{"n_layer": 16, "d_model": 192, "n_head": 3, "n_kv_head": 3, "head_dim": 64, "d_mlp": 768, "vocab_size": 8192, "activation": "tanh_gelu", "norm": "layernorm", "norm_place": "pre", "norm_eps": 1e-05, "positions": "learned", "qk_norm": false, "attn_scale": 0.125, "bias": "all", "tie_embeddings": true, "parallel_block": false, "init": "normal", "init_std_qkv": 0.0265, "init_std_o": 0.00469, "init_std_up": 0.0265, "init_std_down": 0.00235, "optimizer": "muon_variant", "lr": 0.0163, "weight_decay": 0.028, "lr_head": 0.00945, "grad_clip": 0.5, "warmup_steps": 200, "schedule": "wsd", "decay_fraction": 1.0, "decay_shape": "linear", "final_lr_fraction": 0.02, "batch_tokens": 131072, "seq_len": 1024, "doc_mask": true, "train_tokens": 654900000, "steps": 4997, "dataset": "wikipedia_en"}
MLP neurons of a small language model. Each row is named by its layer, matrix (up: input weights) and neuron, and shows model dimensions 32-127. Each number is 128 + 24 x the weight over its row's rms, rounded and kept within 0 to 255.
A block is one neuron, or neurons of one layer that tend to fire together. Before each block is what it responds to, as a language model described it from the Wikipedia text at the highest values.

Responds to: Table header pipes
L12.up180 [122 125 110 102 135 160 157 188 130 147 130 155 175 107 164 122 157 124 128  85 156 160 144 122 113 120 139 150 142 108 107 102 164 124 120 102  69 161 136 134 108 102 126 126  88 161 122 156 134  94 132 137 126 133 139 118 123 109 101 148 149 166 139 138 132 150 160 121  89 108 127 106 126 146 149 114 139 121 162 126 170 126 119 146  95 135 162 135 118 132 117  77 156 114 137 180]
L12.up260 [122 133 121 133 194 129 112 140 120 148 136 154 122 152  96 119 125 141 131 114 118 176 117 153 140 116 118  93  78 112 122 137 120 118 153 140 124 123 142 179 102 145  96 100 179 116 128 150 127 106 132  92  99 115  98  89 182 130 143 113  82 110 124 107 124 143 108 111 151 153 132 122 126 162  97 165 109 133  78 140 100 124 147 131 130 159 135 180 117 152 136  95  87 138 136 162]
L12.up472 [149 221 134 112 133 126 137 186 117 161 111 127 119 135 114 129 143 122 132 139 114 137 120 155 141 121 135 102 129  76 125 107 138 139 121  93 133 112  99 192 124 134  86 150 136 141 121 180 155 119 119 151  75 134 133  97 149 171 111  98 121 119 114 143 119 154  98  88  92 147 162 118 117 160 101 132 116 138 147 144 117 142 166  97 133  95 148 178 137 119 154 120 100 152 129 193]
L12.up513 [148 132 137 156 151 112 180 135 145 165 115  96 109 146 118 115 145 118 123 125 121  73 115 144 119 105 118 170 131 123 158 155  95 116 120 142 141 123 140 159 173 105 136 117 160 120 116 145 114  99 113 110 155 139 155 142 105  96 120 171 115 145 137 120  78 130 122  89 127 161 147 105 118 142 141 127 117 124 121 143 130  95 183 102  90 132 153  73 114 143 143 116  81 124 100 119]
L12.up567 [146 145 146 130 175 101 116 143 123 104  92 165 120 141 141 107 131 115 170 139 107 148 100 126 150 152 165 137 133 131 138 114 144 140 142  80  63  92 135 163 113 120 149  76 118 152 115 124 158 120 143 105 119 106 136 128 115 160 157 169 141 150 113 185  95 137 166 124 114 145  99 125  98  87  99 140 103 156 106 144 130 133 124 142 132 104  95  75 111 120 126 131 142 140 105 105]
L12.up717 [118 139  84  67 130 117 138 139 126 138 178 125 125 133 111 126 105 138 103 120  85 152 110 112 124  83 144 120 104 121 117 114 122 163 120 102 130 138 109 128 150 113 164 150 102 142 161 145 159 121 105 164 119 134 137 158 158 118 107 126 101 132 109 144 115 160 170 138 110 157 163 109 161 156 128 112 126 121 164 139 149 117 127 106 145  97 115 137  89 145 130 118 122 121  85 140]
L12.up751 [136 144 127 100 111 102 147 181 121 117 133 132 109 112 142 133 105 139 120 147 151 134 188 168  86 158 165 163 163 170 133 156 141 168 114 109 122 121 113 127  98 126  94 140 106  94 159 165 130 141 134 136 134 100 151 103 140 122  98 127 116 166 166 133 123  97 135 152 129 104 159 113 148 132 148 142 132 134 122  97 102 109 190 101 116 116  99 113 107 143 111 116 118 148  69 177]
L12.up767 [145 159 156  90 175 108 132 123 130 111 110 144 132 134 130 144 134 118  77  86 143 134 119 188 165 126 142 143 121  95 130  99  86 130 155  98 127 132 129 109  75 124 162  93 134 135 123 141 148 118 121 169 130 123  91 134 163 124 129 166 166 149 115 122 114 130 174 168 181 114 169 163 125 119 141 137 145 131 122 116 107 106 116  81 163 116 148 109 121 152 117 167  85  87 137 105]

Responds to: Table header cell separators
L11.up648 [128 192 130 130 116 128  86 149  98 131 145 117 105 108 151 143 153 126 139 128 120 137 158 123 150 124 120 169  85  96  97  81 142 107  47  73 177  62  98 134 123 115 117 106 156 166 194 117 129  97 146 151 148 130 149 149 120 154 125 137 100 158 145 131 111 147 164 137 139 122  80 139 149 126 121 130  72 119 118 144  86  96  96 117 139 126 133 121 115 135 148 156 114 157 131 121]

Responds to: Main verb stems
L11.up515 [160 191 115  94 155 115 117 136 142  80 108 109 136 145  78 138 151 122 108  98 110 112 137 173 118 190 120 191 129 112 123 106 164 140 136 115 161 157 138 120 111 150 138 119  93  96 138 113 138 167  73  90 102 126 120 130 135 106 129  96 157 141 148 147 108 145 156 117 132 101 187 123 144 138 137 116 152 130 140 135 129 105 154 149 130 116 146 123 139 129 111 109 113 137 107  73]

Responds to: Table row-end pipes
L6.up99 [ 96 117 128 141 113 122 112  83 129 133 159 153  96 111 151 138 129 122 105 144  96 152  84 134 179 126 119  91 124  92 136 128 151 115 163 121 128 170  96 129 143 168 103 121 106 192 144 123 131 117 121 118  97 142 133  99 131 115  96 114 106 146 142 132 159  89 159 139 130 120 123 124 120 166 156 104 128 156  89  85 147 132 121 126 174 103 148  97  92  99 135 160 184 117 111 124]
L6.up261 [109 138 110 144 132 126 112  99 124 127 159 118 129 111 152 108 100 109 168 103 114 145 144 183 145 144 122 140 159 136 115 131 128  93  90 122 151 136 107  93  89  94 115 137 101 157 121 172 177 116 145 124 136 134 130 137 120 135 121 115 101 104 140 145 139 163 112 136 156 120 126  90 129 102 155  93 125 157 111 148 121  81 127 150 117 135 129 122  35 142 123 162 117  97 114 115]
L6.up305 [129 132 157 125 133 113 112 131 119 106 170 114 155 132 132 111 132 141 125 109 136 129 106 131 105 112 146 145 120 172 132 115 121  43 132 173  92 131  91  78 149 119 132 133 110 165 124 193 145 127 129  92 126  72 133 119 111 141 120 131 149 113 100 113 122 150 144 133 106 110 140 143 112 115 132 117 138 155 131 189 141 103 151 165 119 106 111 127  99 129 124 104  86 115 114 152]
L6.up348 [153 102 133 149 123 113 112 178 111 145 133 133 134 141 161 138  90  75 116 127 133 136 138 129 158 120 112 160 127 184 143 158 125 140  73 121 139 160  99 133 104 145 133 178 146 160 125 168 120 113 100 130 127 156 116 116  96 103 148 132 151 137 110 108 135 134 109 143  50 160 158 155 140 108 120 117 106  94 165  90 103 106 160 130 175 151 114 113 113 139 125 130 147 149 130  88]
L6.up460 [107 132 167  95 114 117 119 162 150 173 127 109 133 113 166 114 135 192 139 143 133 123 126 105 165 121 139 137 116 137 138 132 123 119 118  62 122 151 162 100 132 154 111  81  97 146 163 149 110 125 124 119 114 103 161 117 167 103 126 161 123 134  70 135 152 136 110 158 105 154 118  70 153  97 132 124 149 159 135  55 133 140 117 140 122 104 125 132 122 141 141 184 119 151 115 113]
L6.up555 [138 135 121 148 122 109 140 151 117 121 144 122 154  62 119 144 112 110  99  68 112 149 135 173 124 156 116 135 143 136 133 101 135 105 133 123 118 130 124 113 134 144 109 148 110 154 143 120 111 160 102  54 138 141 200 118 131  85 130  81 114 114 110 121 119 112 133 165 147 133 137 142 137 151 126 145 136  79 153 118 112 158  95 188 110 176  63  91  91  96 157 145 167 103 210 159]
L6.up682 [112  97 124 147 115 124 102 130 121 131 132 133 111  94 166 110 129 141 163  84 123 154 139 135 121 164 125 148 121 115 120 116 107  79 102 160  97 169 106  93 133  92 111 133 162 147 148 183 143 117  77 124 158 112 140 174  99 135 136 106 152 171 129 130  72 113  85 130  99 135 123 132 120 125 136 110 144 119 169 110 124 113 115 124 144 106 122 128 132 148 163 111  99 119 157 104]
L6.up724 [155 111 137  98 150 142  89 113 111 130  98 130 125 113 141  97 121 146 113 167 165 154  77 113 123 139 109 121 127 119 119 155 137 109 123 116  96 181 139 140 135 124 155 107 138 168 120 145 164  88 124 114 169  88 142 158 155 103 153  80 139 158  97 145 136 131 148 136 124 127 120 113 148 144 136  82  98  96 116 129 161 138 119 160 136 151 137 106  96 109 106 149 110 172 139 133]

Responds to: Mid-sentence function words
L11.up51 [163 131 141 163 153 161 154 174 151 108  74  82 148 104 102 108 108 139 127 117 128 127 141 135 142 142 116 153 100 142 122 129 140 129 120 143 132 124 121 159 128 109 133 155 141 105 120 158 133 116 104  64 169 155 119  83  84  98 112 158  83 115 133 102 112 123 139 122 116 115 174 147  77  67 120 109 130 155 111 112 124 126 162 117  82 156  75 145 156  92 142 112 136 105 151 125]

Responds to: Heading closing equals signs
L12.up185 [157 102 117 134 157  89 145 144 140 145 136 127 147 104 142 109 154 102 145 176  97 129  80 186 117 124 114 125 133  75 101 130 140 124 116 136 134 150 115 129 152 121 167 164 160 166 147  85 113 151 148 123 142 110  98 115 129 114 106 148 120  97 123 170 139 189 119  93 121  66 102 140 115 128 155 136  94  86 103 143 154 108 110 142 130 104 116 157 141 126 130  88  96 151 113 156]
L12.up252 [135  88  91 127 164 161 113 103 116  75 108 120 123 152 127 149  98 142 127 170 162 184 103 125 158 109 133 113 109 105 155 124 133 118  92 118 158 158 119 146 131 108 128 188 121 134 161 132 157 121 119 113 127  85 170 119 148 136 121 142 135 164 105 116 139 135 145 170 103 148 131 130 147 126 137 102 142 109  77 128 111 145 134 115 134  85 106 101 113 155  94 157 118 113  90 163]
L12.up328 [157 124  90  83 185 120  88  92 109 111 148 104 150 106 138 138 123 136 161 137  78 141 144  95 147 101 140 139  98 112 136 132 154 148 104 142 144 151 174  87 172 102 121 100 146 136 143 148 120  97 131  87 119 161 124 104 130 100 109 103 115 122 107 128 152 155 150 116 131 125  93 134 133  69 133 125 144 124 158 115 138 110 124 149 155 139 134 100  92 109  99 132  82 142 117 168]
L12.up389 [120 121 106 105 159 150 124  88 152 154 135 135 149 157 137 176 130  98 111 117 133 118 182  99 126 127 130 135 127 118 105 121 133 103 114 158 110 129 161 136 163 145 146 144  94 123 122 112 131 170 149 122 155 144 138 135 135  79 179  90 132 160  83  91  95  96 129 121 128 110 134 114  84 134 153 102 105  91  60 126 130 109 149 169 135 128  96 108  98 137 156 146 132 140 104 106]
L12.up438 [153 105 108 128 171 122 109 164 123 123 142 108  97 139 134 155 119  86 161 142 148 147 147 114  98 121 115 154 111 101 103 133 167 126 117 170 144 133 129 153 113 126 128 136 183  93 141 106 112 108 135 123 118 145 124 124 101 134 175 111 159 145 127 175 115 128 106 100 178 125 144 113 119 151 139 133 104 132 131  88 139  99 112 104 158 121  86 137  94 121 125 133 129 132 142 147]
L12.up440 [162 147 121 140 105 133 166 113 111 168 116 118 109 142 135 100 141 100 129 118  86 141 177 119 126 106 124 128 119 107  99 110 150 139 148 106 154  96 153 120 137 133 158 124 122 179  97 133 128 137 125 145 124 134 164  82 129  89 110  87 119  93 101 139 132 124 135 137 107 104 165  76 120 141 133 117 114 132 154 148  93 106 162 138 159 150 128 113 113 120 106 169 156 179 137 139]
L12.up641 [149 162 122 109 155 174 150 114 128 123 148 111 142 122 143 128 101 136 136 162 142 109 118 108 159 121 129  91 116  98 120  87 170 109 119 136 129 111 116 115 164 144 127 174 128 134 103 106 109 124 154 115 100 156 101 114 187 140 112 104 107 107 131 161 142 153 147 147 105 148 148 144 119 138 145  62 114 137 157  97  98 152 156  88 123  87 105 125  85 174  51 140 116 123 125 178]
L12.up653 [154 100 154 105 104 156 151  99  92 103 149 128 122 135 151 116  92 133 182 132 164 152 133 108 104 114 111 174 121 122 135 111 128 158 140 125  90 114 140 104 129 118 130 151 118  94 111 136 117  97 114  79  89 139 126 124 144 144 110 132 141 139 167 127 155 149 142 137 105 124 126 143 148 109 161 163 101 137 133 162 102 143  95 154 134 129 109  96 139 145 131 145  93 144 119 144]

Responds to: Verb-completing tokens
L6.up56 [ 93 135 166 106 140 123 121 164 107 132 125 179 138 125 104 115 126 145 134 104 112 148 144 121  99 126 134 139 119 130  98 115 108 108 132 140 123 100 150  88 122  84 134 113 143 155  97  98  94 157  97 117 130 150 134 141 117 184 157 110 114 144 114 157 162 149 132 141  93 112 133  73 128 139 102 120  98 105 108 122 112 156 125 108 165 125 149 159 111 168 107 115 107 123 127  76]
L6.up108 [ 92 131 127 135 142 101  38 130 106 104  63 142 125  76 135  64 114 159 121 146 160 164 145 134 131 147  86 186 136 142 108 166 124 119 121 135 140 144 101 131 146 161 146  92 122 143 134  46 140 149 111 114 110 141 115 147 165 150 116 111 150 163 112 144 122 140 159 145 103 144 171 103 145 102 134 131 109 168 107 137 132 149 126 168 101 126 166 119 122 135 123 130  95 154 125 121]
L6.up201 [137 135 140 163 119  59 144 161 129 115 131 131  95 146  97  78 107 151 125 157 124 121 124 146  78 146 116 131 112 150 139 136  57  94 144 141 123 125 183 103 140 133 160 162 168 133 128 139 144 143 149 120 113 160 120 119 130 166 124  86 150 142 114 120 135 141 120 105 132 128 168  99 146 131 136 107 137 134 130 166 148 186 147 148 144 115 142 102  94 119 123 164 125 103 126 113]
L6.up313 [138 158 146 126 136 112  85 149 115 142  57 128 153 127 109  59 126  94 112 108 173 110 150 119  79 130 113 156 127 123 145 120 156  86 137 130 125 131 138 100 155 168 166 126 152 128 127 116 131  76 132 119 107 164 138  94 108  80 142 133 136 126 128 128 127 144 125 138  96 136 168  94 131 133 158 109  96 127 129 146 120 172 106 144 187 108 163  73 101 118 122 127 112 151 128 123]
L6.up408 [118 123 124 136 134 112 149 134 152 118 118 165 128 123 146  79  93  99 137 141 163 155 171 133  65 134 116 179 139 132 122 126 122 116 176 123 112 148 122 154 126 131 116 159 135 126 104  50 109 137  88 121  75 124 136 135 108  95 141  82 121 133 157 131 124 134 128 119 124  99 178 131 140 116 146 142 119 130 109 176 118 153 141 133 168 132 150 123 151 100  92 165  96 115 118 117]
L6.up435 [140 112 141 153 154 116  99 162 157  87 128 178 142 149 119 115 126 129 140 134 127 116 122 109 139 116  88 139 166 110 117 136 149 105 136 102 112 164  99 125 136  99 127 158 138  98 109 159 161 113 132 171  91 179 148 147  90 128 177 129 173 138 171 101 141 132 123 146  88 148 153  88 139 142 155  92 126 153 129 136  84  91 126 102 116  97 125 124 119 120 134 123 162 103 120 120]
L6.up482 [143 130 151 127 157 130 156 151 144 117 164  82 115 101 137 111 143 144 163 182 134 101 117 154 131 167 139 127 115 189 109 155 124  97 124 153 144 168 121 134 125 165 157 114 157  81  79 108 140  91 126  98 152 135 126 162 141 113 149 114 130 160  81 145 167 128  96 141  96 137 101  84 148  95 179  93 136 165 113 121 156 125 139 128 106 104 178 153 119 148 130 134 128 126 107  82]
L6.up643 [ 57 129 114 126 112 122 171 114 130 110 131 154 120 158 152 116 116 125 151 134 130 132 132 154  96 144  72 111 116 129 143 121 100 126 147 108 161 137 114 122 131 109 122 105 125 125 108 132 181  94 166 130  88 116 125 146 141 119 151  86 151 109  73 110 150 133 127  90 134 132 117 106 176 122 147 125  83 125 149  91 136 174 118 133  86 110 102 138 109 161 125 111 114  95 164 173]

Responds to: Main verb after subject
L12.up29 [170 145 160 147 139 125 141 128 147 137 140 129 120 120 103 123 133 104 105 118 127 102 137  95 120 174 147 182  91 140  94 158 143 109 150 127 139 161 144 130 139 162 144 128 106 123 103 106 142  87 118  95 134 193  96 159  88 120  78 129 124 130 136 163  97 122 108  77  85 124 116 145 121  88 105 112 135 125 144 118 119 162 131  98 150 109 168 131 139 157 109 117 141 127 148 109]
L12.up80 [103 125 146 151 112 170 132 104 113 136 139 121 151 109  98 131  96  94 138 132 139 100 142 121 143 130 101 137 125 138 136 107 131 105 136 137 152 136  96 175  76 132 186  94 115 102 123 103 122 155 120 119  72 131  64 121 152 122 115 138 171 149 133 145 111 159 130 148 130 122 128 174 154 110 141 109 127 181 148 157 105 128 102 138 119  75 143 108 108 130 131 114 105 156 143 141]
L12.up209 [155 161 144 102  97 110 162 153 157  73 126 117 118  86 140 114 151  96 137 149  72 157 141 128 156 168 108 170 132 154 155 130 102 103 126 152 158 165 139 133 137 148 129 164 134  93 116 103 108 146 107 121 146 123 126 132 112 100 137 134 106 111 165 147 105  94 161 119 136  68  85 174 131 132 126 140 134 106 142 135 167 110 112 122 157 135 169 102 107 119 126 121  94 124 106 135]
L12.up402 [131 154 151 132 102 123 152  75 127 125 140  98 152 147 118 103 126 157 161 147 159 149 101 144 157 125 162 115 132 131 113 131 117 158 132 149 162 142  76 139 123 118 146  99 176 111 143  86 107 119 146 107 110 139 115 105 113 173  61 106 141 147 137 143 139 106 151 135 134 103 164 107 101 121 119  62 159 141 139 125 120 168 164 136 150 128 107  84 112 112 134  91 146 110  78 128]
L12.up431 [163 131 146 134 140 181 153 112 123 128 117  95 123 174 141 137 141 137 105 102  96 123 122 100 169  94 140 124 133  94 116 124 120 137  81 172 160 153 140 150 129 179 144 125 149 112  82 108 146 137 156 108 112 122 160 109 146 131 119 164  87 129 159  86 116 135 140 132  84 145 113 149 114 114 118 129 123  96 125  99 130 124 134 129 103  84 118 118  91 125 165 110 142 107 142 165]
L12.up499 [167 136 128 116 169 150 143 172 132 103 133 128 140 103 119 123 155 113 113 122 156  96 148 142 149 128  66 156 119 158 143 171 117 114 129 159 142 140 113 136 177 172 173  80 107 151 138 102 104 164 120 155 129 138  96 126  83 113 134 113 212 146 112 162 115 106  96 114 132 119  97 134 151 143  99  90 126 147 138 152 146 107 137 119 128 117  78  90 143 133 124 155 149 149 134 128]
L12.up602 [160 159 113 118 137 127 169 103 119 101  89  93 126 142 127 138 126 152 133 140 130 124 133 170 100 125  79 142 106 123  94 103 147  95 132 133 195  77 111 138 147 117 151 130 121 116 196 130  99 179 109 109  83 103 102 139 119 112 141 115 139 127 120 116 165 101 148 135 125 110 160 148  97  91 148 155 103 139 152 155 130  97 146 134 152 138 124 160 114  91 173 128 137 141 151 134]
L12.up757 [134 120 139 150 172  84 127 124 122 188 160 160 137 135 118 189 126 132  88 119 132 143 149 163 152 143 123  96 108 126  87 184 143 108 155 153 139 121 137 164  87 138 126 116 109 159 118  83 140 103 155 109 120 130 139  98 138 101 147 100 109 153 129 124 129 151 128 121 168 115 130 138 126 121 118 110  73 156 112 133 128  93 179 140 172  73 133 125 116 188 160  76 132 127 136 113]

Responds to: Table header separators
L6.up38 [142 146 119 120 110 151 140 137 127 161  95 135 113 144 132  87 150 148 129 107 127 134 137 167 176 100 133 116 111 122 135 108 157 150 120 119 107 112  85 150 124 148 104 156 128 130 155 125 171 124 139 101  90 156 134 145 122 139 113 104 112 150 198 159 133 124 146 118 105 131 108 125 114 115 100  91 139 163  96 123 158 110 130 130 109  85  97 146 110 147 117 137 105 150 111 131]
L6.up49 [134 155 121  99 126 179 108 167 115 149 175 164  95 113 119 137 147 125 105  94 117 136 151 170 112 194  91 135  60 111 141  80 128 148  84 120 143 111 128 130 109  97 164 163 158 141 127 134 120 115  90 102 119 169 148 101 111 105 145 125  99  70 122 116 148 142 145 127 120  87 165 138 139 119 138 134  60 147 145 109 108 133 109  98 115 148 138 161 100 155 121 148 128 151 136 162]
L6.up65 [120 132 170 141 150 108  96 123 107 118 138 135 110 154 142 140 141 129 124 125 119 162 152 161 143 142 140 159  89 108 137 114 127 112  81 100 150 118  98 151 167 135  92 165 133  96 125 164 122 125 147 146 107 147 118 118 111 157 105  97 122 121 139  99  88 114 170 119 109 121 165 132  81 137 135  92 125 183 109 166 120 113 181 126 142 140 113 125  94 141 125 131 131 114 123 153]
L6.up224 [127 120  88 154 145 109 125 118 136 149 133 116 130 110 147 135 168 102  91 113 120 134 109 133  79  90 134 101  99 126 101 132 152 177 172  91 114 124 124 110 108 173 114  97 101 115 135 142  83 121 114 128 138  73 129  85 143 145 127 115 105 124 112 120  85 158 133 131 123 143 132 135 136 136 126 141 107 117 150  93 129 144  83 127 145 151 136 115 143 106 126  93 127 179 131 181]
L6.up341 [144 173 169 142 109 122 115 124 148 139 154 144 104 143 143 133 115 159 113 112 131 131 130 141 159 143 152 164 145  89 112 115 178 122 106  97 160  97 101 165 176 134 133 166 135 140 171 143 131 102 135 138 110 142 172 109 124 173  97 134 127 123 131  76 105 146 143 109 150 160 164 149  58 159 103 106 130 148 139 129  85 105 147 127 104 116  80 100 143  99 121 140  81 106 157 150]
L6.up510 [111 118 132 112 144  78 107 125 150 126 130 106 162 109 143 121 119 113  87 110 120 165 135 145 156 106 124 135 103  97 118 104 162 133 108 127 163 129 116 149 148 142 137 164 124 147 157 127 145 113 125 106 123 166 178 144 152 120 128 108  79 136 114  61 126 126 138 104 132  87 145 114 137 107 137 114  90 149 156 120 133  93 134 147 153 146 146 148 103 122 118 113 136 160 118 135]
L6.up610 [106 127 138 129 108 128 211 186 129 172 168 107  88 113 121 100  96  84 115  92 121 143 140 113 115 157 144 130  82 135 141 106 117  95 160 105 115 141 122 166 151 106 112 138 145 121 146 122 132 119 149 147 159 138 140 120 101 113 129 138 142  84 117 126  95 120 160 133 133  92 148 112 117 118 103 148  81 148 144 122 127 106 109 126 144 133 129 119 136  85 109 121 122 147 100 159]
L6.up615 [118 121 143  92  86 125 120 118 139 116 148 123 132 137 148 125 143 156 136  54 111 128 130 115 126 137 144 139 132 130 133 110 131 124 175 153 129 122 139 135 104 166  93 108 135 134  88 140  86 125 104 122 110 143 142 104 120 148 128 131 159  94 133  93 165 100 116 102 110 128 149 137 159 154 111 144 104 165 125 142  90 119 103  86 146 153 127  79 120 120 168 145 107 152  61 158]

Responds to: Negation and predicate function words
L6.up37 [196 135 124 114 148  86 164 134  82 127 126  92 150 165 136 120  90 121 128 124 117 131 137 147 154 121 150 119 154 156  94 141 145 135 176 107 120 134 107 169  65 128  96 177 102 109 123 151 119 126 125 114 118  98  79 112 138 123 127 177  78 116 102 147  91 121 156 112 122 117 150 136 125 160 142 118 107 146 120 129 134 116  94 123 110 117 107 136 138  99 127 155 142 120 129 143]
L6.up172 [142 139  84 108 119 122  94 125 147  92 125 147  98 114 120 177 114 102 130 177 142  99 132 135 113 117 123 121 124 158 146 124 121 130 167 167 107 143 121 129 112 104 125 139 108 144 141 123 120 105 125 123 138 104  76  93 140 167 113 149 115 181  78 135 132 129 140 154  99 131 148 105 147 115 120 123 115 141 135 168 120 112 195 107 153 106 124 136 103 146 140 126 140 109 130  93]
L6.up374 [153 148  95 139 107 144  78 107 121 132 154 121 122 114 151  63 115 115  93 149 124 138 130 135 155 129 148 134 147 127  95  82 143  88 119 102 115 129 140 124 131 140 142 104 167 134 154 127 151 159 129  94  94 117 145 105 101 138  89 114 133 114  92 146 122 117 131 167 154 103 133 150 127 170 137 127 114 133 106 161 175 160 104 171 154  82 107 147 124 132 105 125 136 140 139 127]
L6.up412 [100 145 101  86 131 114  67 135 140  85 121 114 135 118  80 124 135 139 129 152 170 138 137 131 101 184 123 150 107 114 150  86 141 124 116 163 150 136 119 137 121 159 164  96 113  77 112  72 138 159 115  96 117 131 165 145 159 135 147  75 106 133 159 102 132 129 155 137 143 103 177  89 155  93 158  91 155 139 125 171 128 133 147 136 137  95 134 146 134 136 103 164 112 125 123  89]
L6.up539 [ 63 130 134 113 134 125  89 156 121 109 148 128  86 145 120  96 109 120 133 130 111 148 121 195 107 134 125 129 108 140 144  72  78 125 140 114  64 154 202 117 127 142 137 139 141 131 118  85  96 144 139 132 107 100 124  94  82 149 157 104 109 116  93 122 146 131 128 143 143 133 126 164 164 134 127 120 148 151 133 146 124 147 136 115 137  92 117 149 163 146 120 174  89 119 123  54]
L6.up542 [167 178 147 126 130 149 112 150 104 116 144 113 115 110  92 139 125  84 110 130 151 148 146 158 124 139 139 156 148 144  91  79 115 119  95 113 126 139 179 147 112 162 139 124 121 162 110  70  89 106 142 169 147 139  96 126 156 106  95  84 109 155 137 151 127 110 150 135 136 127 190 138 134 125 114 106 152 171 108 123  97 114 127 123 114 120 115  69 118 137 139 175 127 136 142 108]
L6.up607 [169 136 168 148 113  82 136 128  84  84 123  85 125 103 134 132 106 165 122 135 117 118 138 134 124 123 156 129 106 115 117 127  82 135 133 144 127 147 151 199 125 115 120 135 138 145 162 129 117  75 145 155 119 144 133  90  88 141  90 121 100 158  77 125 156 128 161 130 152 122 116 150 151 146 120 117 170 167 147  86 136 123 139 133 104 142 181 121 167 101 122 136 113 153 129 111]
L6.up653 [117 136  98 100 131 146 114 143 104  86 128 115 154 103  95 108 124 130 122 102 129 124 169 124 114 130  87 135 136 103  93 138  96 133 128 112 133 155 137 134  67 109 157 145 121 120 158  86 135 143 164 135 121 117 122 146 103 169 122 156 135 130 115 104 152 160 163 155 189  87 151 101 136 125 169 110 124 175 156 139 144 131 166  83 103  96 114 115 138 123  81 121 123  84 159 104]

Responds to: Table row end
L11.up154 [142  64 142 135 178 172 117 161 115  92 138 126 131 119 140 105  88  66 163 123 139 144 136 148 144  95  99 115 133 117 148 120 158 102 136 181 135 127 134 107 147 145 134  89 146 158 115 122 134 120 169 173 125 101 122 116 112 172 100  57 120 102 150 115 177 119 119 149 142 124 158 129  97 160 127 154 134 152 122 110 134 118  94 118 142 177 125 122 121 105 147  88 120 139 150 155]